Weights of a small transformer language model.
Size: 14 layers, width 320, vocabulary 8192, 17.3M parameters.
MLP neurons of a small language model. Each row is named by its layer, matrix (gate and up: input weights) and neuron, and shows model dimensions 32-95. Each number is 50 + 15 x the weight over its row's rms, rounded and kept within 0 to 99. A neuron's up and down rows have the sign that makes its largest values positive.
A block is one neuron, or neurons of one layer that tend to fire together. After each block is what it responds to, as a language model described it from the Wikipedia text at the highest values.

L3.gate168:47 62 60 56 52 45 55 57 64 33 57 42 54 46 41 32 66 75 53 63 65 56 72 34 56 72 45 37 77 46 60 78 68 52 60 45 48 00 41 46 51 50 47 57 32 68 40 26 55 27 51 58 46 65 56 43 45 38 46 24 59 47 56 77
L3.up168:30 61 55 53 45 24 50 63 44 69 31 64 54 29 24 40 38 73 47 55 68 50 67 56 49 52 64 56 46 11 71 64 59 50 61 41 30 50 42 74 39 49 68 49 52 47 84 46 56 48 55 07 57 58 44 52 79 58 58 42 53 33 09 65
L3.gate250:40 73 49 26 41 44 59 58 67 47 48 25 29 48 41 46 76 61 31 44 54 34 46 09 45 65 44 48 46 41 51 61 47 56 88 54 45 71 41 80 29 10 33 60 42 35 63 68 69 51 72 31 55 69 51 43 49 63 27 29 22 71 56 63
L3.up250:68 52 50 34 42 23 44 51 70 30 46 56 47 46 46 27 58 49 75 45 68 44 46 14 75 55 65 62 69 45 47 56 42 43 73 55 54 31 37 60 72 30 41 52 55 32 30 65 37 61 43 55 42 34 51 74 59 60 33 41 24 57 48 55
L3.gate266:27 66 66 36 57 49 52 53 72 64 37 33 45 41 64 57 78 67 24 36 51 54 75 63 67 69 46 31 59 53 72 47 45 57 48 38 50 40 52 43 39 38 35 63 58 30 22 61 61 60 43 31 33 54 78 43 51 51 24 53 59 39 35 67
L3.up266:32 68 51 49 39 44 47 86 38 52 56 60 44 37 48 55 26 49 61 80 51 55 41 30 38 62 79 53 43 60 67 80 56 70 37 53 29 49 81 62 46 20 69 58 42 62 49 47 47 39 44 67 43 58 70 58 54 59 45 33 41 51 53 45
L3.gate381:46 55 54 51 36 50 23 55 51 65 28 46 48 55 59 62 63 40 61 27 19 59 16 50 43 64 42 58 38 70 51 70 48 50 44 54 47 26 54 51 45 82 59 58 44 55 50 48 44 56 36 33 41 34 29 56 56 46 43 48 58 38 35 59
L3.up381:37 63 20 37 41 39 36 41 26 30 57 44 28 13 66 87 65 67 66 63 22 34 51 51 62 68 68 47 58 49 52 74 58 43 46 32 49 57 58 47 58 36 76 50 28 17 52 52 58 51 51 66 40 59 48 38 33 35 61 54 51 54 50 27
L3.gate526:56 68 59 52 58 36 71 78 67 59 63 23 44 35 26 68 58 51 56 50 44 51 29 30 21 73 46 48 40 25 63 58 44 56 72 69 31 69 42 45 53 66 38 47 40 23 46 68 62 42 35 54 73 42 36 59 76 67 52 48 48 39 28 56
L3.up526:12 58 57 52 49 45 56 68 60 19 32 39 43 37 39 64 60 56 49 68 77 52 55 43 62 56 58 54 41 30 47 89 55 33 58 20 31 36 32 67 47 43 63 62 59 54 35 55 27 74 42 57 43 51 51 45 30 19 19 32 14 44 36 52
L3.gate663:49 73 76 46 53 47 50 53 55 48 32 33 41 46 46 61 85 68 46 42 49 53 45 31 50 45 63 59 67 58 87 49 30 45 45 58 44 62 51 43 00 30 56 20 63 27 56 44 65 48 50 39 56 70 50 72 48 36 49 39 71 43 46 35
L3.up663:53 91 68 31 54 30 42 77 90 55 53 55 49 44 51 48 46 76 66 33 24 76 66 50 55 43 89 60 82 37 59 42 17 64 31 44 34 09 78 60 46 45 41 36 51 64 48 73 31 30 58 39 27 45 75 43 32 22 54 53 65 40 31 75
L3.gate822:39 81 53 53 41 45 72 34 58 62 47 41 53 46 44 38 56 44 66 67 72 29 50 51 58 35 43 25 39 59 63 44 47 32 43 61 37 76 60 57 29 23 60 23 57 55 37 32 33 65 65 34 58 68 39 44 54 52 09 60 36 60 52 34
L3.up822:46 62 33 63 45 36 58 65 55 78 48 41 46 39 72 55 82 38 49 28 09 54 31 61 47 64 51 50 64 51 61 68 58 68 39 41 60 28 77 40 86 48 36 52 54 46 19 77 31 63 66 45 59 46 44 38 46 34 67 40 38 54 49 47
L3.gate823:43 48 59 27 40 43 41 78 48 56 34 60 54 50 50 45 45 70 78 17 40 52 48 36 56 38 55 33 50 31 49 45 33 49 39 49 28 51 51 43 49 45 53 70 52 42 39 48 73 56 61 74 40 57 43 41 52 43 46 55 62 35 36 33
L3.up823:35 89 28 28 41 32 63 71 51 27 57 61 58 62 50 58 57 56 59 32 44 47 22 34 62 54 45 60 75 46 62 68 35 60 36 59 40 38 55 44 44 41 65 63 33 41 64 44 70 31 45 55 58 66 66 71 35 55 63 49 42 34 47 85
Responds to: Mid-acronym letter pieces. Fires on a later capital-letter fragment inside all-caps acronyms and codes split into pieces, as in UNICEF, IEEE, NIFL, UNESCO; also hyphens in numbers.

L7.gate611:60 66 74 46 43 37 63 28 32 62 12 47 48 47 41 59 63 79 44 59 41 40 48 61 64 38 81 40 62 59 78 39 46 60 40 60 51 61 38 62 14 34 43 44 99 39 37 59 68 17 46 39 48 56 81 49 38 58 37 51 53 55 74 64
L7.up611:43 34 45 35 40 47 45 63 42 37 40 22 62 40 60 38 70 41 79 63 25 63 47 33 53 47 55 57 34 49 64 54 38 24 64 33 58 61 58 53 45 53 41 51 48 47 65 46 53 26 74 48 47 54 35 41 57 28 82 30 68 63 59 35
Responds to: Acronym and code endings. Final letters of uppercase abbreviations and codes, mostly in sports tables: team, country and league codes such as BEL, MAR, AFL, JBL, plus the second word of names like United States, New York.

L3.gate33:34 41 48 32 28 33 53 61 74 73 55 19 69 48 46 65 29 74 39 45 28 41 65 35 32 39 27 71 28 43 52 40 45 19 60 61 29 90 49 40 50 45 60 66 46 48 31 36 59 50 53 53 60 33 62 24 46 43 59 50 13 58 18 57
L3.up33:48 31 46 66 51 67 39 71 25 65 57 39 42 54 61 57 44 32 55 31 53 73 75 40 56 52 49 39 40 47 59 56 70 59 56 40 56 19 43 51 63 51 75 63 23 45 28 70 54 43 61 52 23 25 73 29 78 73 48 61 62 43 59 61
L3.gate320:52 54 43 45 50 26 52 22 33 50 61 64 52 49 66 42 23 41 41 62 85 43 18 57 41 25 37 35 58 04 64 62 42 34 44 53 70 17 43 60 41 47 60 47 78 64 32 69 70 14 21 53 48 60 45 48 50 64 57 51 36 71 27 63
L3.up320:24 34 60 74 31 45 54 45 44 49 85 48 42 42 18 35 46 33 10 46 46 29 67 35 72 63 50 73 33 36 49 14 50 50 43 21 74 72 59 52 34 21 50 70 56 75 40 66 43 41 46 60 52 55 49 37 58 50 44 73 33 39 41 52
L3.gate476:56 15 41 52 34 51 51 71 33 50 46 55 46 52 24 72 48 51 29 30 09 42 62 36 69 61 39 45 45 60 43 37 43 43 63 53 75 61 61 46 27 26 61 53 66 59 21 68 52 65 55 45 87 50 48 51 74 39 60 37 55 33 33 65
L3.up476:45 30 26 20 46 48 52 39 70 52 53 45 82 56 53 53 56 31 69 75 55 29 35 47 56 71 65 44 42 52 39 92 52 22 30 54 33 19 53 63 34 49 38 52 24 60 32 46 57 49 65 61 48 76 32 43 34 70 48 53 45 38 39 48
L3.gate510:50 46 32 67 60 53 35 65 64 70 67 45 45 35 49 57 49 45 72 53 56 54 48 46 58 52 49 51 79 42 34 58 51 52 60 68 23 29 49 77 57 45 33 73 57 34 76 70 42 50 36 26 55 71 37 61 72 54 81 54 59 50 39 60
L3.up510:32 30 62 42 65 45 49 59 30 69 66 27 42 15 50 59 52 53 55 59 59 71 36 79 60 18 51 32 58 40 55 26 75 40 63 42 53 52 62 70 40 14 43 61 54 37 40 71 37 30 58 48 99 35 73 73 53 68 78 76 62 54 59 49
L3.gate554:48 67 44 64 64 50 56 34 27 76 43 64 43 45 58 47 45 53 57 73 32 24 60 35 61 66 47 35 51 71 49 39 37 43 50 47 52 62 55 74 33 42 35 76 80 69 55 48 63 67 43 80 30 54 47 40 72 33 84 49 59 51 24 22
L3.up554:59 57 55 51 42 47 73 34 52 51 63 51 36 31 36 45 72 12 32 73 58 21 47 38 51 50 58 60 53 53 67 40 48 81 56 15 34 52 37 47 73 75 39 65 47 79 69 81 39 34 40 14 69 56 55 73 43 15 44 43 49 48 56 43
L3.gate691:57 39 69 66 56 65 55 59 45 73 26 38 46 26 33 28 68 70 78 43 37 42 44 61 61 65 63 54 34 43 66 30 27 49 52 37 58 57 62 56 28 41 67 46 62 46 53 53 53 60 32 27 37 43 66 56 80 50 51 43 27 62 49 29
L3.up691:51 52 58 64 49 64 34 66 41 49 59 31 53 62 69 28 50 60 66 25 40 51 63 55 53 47 89 31 62 16 44 48 60 59 23 21 66 49 45 66 60 64 16 40 63 24 46 61 69 31 42 47 53 60 28 50 34 59 29 87 51 57 52 35
L3.gate756:59 59 54 38 46 34 63 25 41 68 59 48 55 56 28 72 24 65 39 43 44 42 55 19 57 57 67 43 52 61 79 17 31 56 53 56 55 68 62 54 73 63 26 52 45 70 48 58 41 29 55 42 58 80 54 67 62 63 27 51 38 35 39 26
L3.up756:53 57 40 37 41 55 39 84 45 33 65 43 48 46 51 36 22 68 71 50 41 67 38 55 25 62 58 63 50 45 34 42 74 87 50 48 77 36 47 79 69 75 46 50 63 48 43 71 29 55 45 57 32 40 28 60 67 55 45 50 52 53 15 71
L3.gate829:21 50 57 53 26 75 52 47 25 82 60 45 44 27 51 55 47 41 57 56 36 56 37 22 42 43 40 37 30 43 48 34 58 32 74 63 48 57 07 47 55 27 33 45 61 69 43 45 55 47 58 58 62 31 37 58 51 50 59 35 19 45 16 43
L3.up829:48 27 44 60 60 55 46 35 26 77 73 63 32 61 18 54 47 36 53 45 68 40 26 23 50 67 42 55 44 26 47 39 54 75 35 95 33 49 52 47 68 37 24 19 64 56 36 56 43 49 37 72 13 42 69 45 62 46 62 44 70 75 26 64
Responds to: Mid-word fragment continuation. Second or middle subword pieces of words split into several tokens, right after a short opening piece, e.g. St-ate, ec-on-omist, Const-anti-nople, di-ameter, and the period in St. Cloud.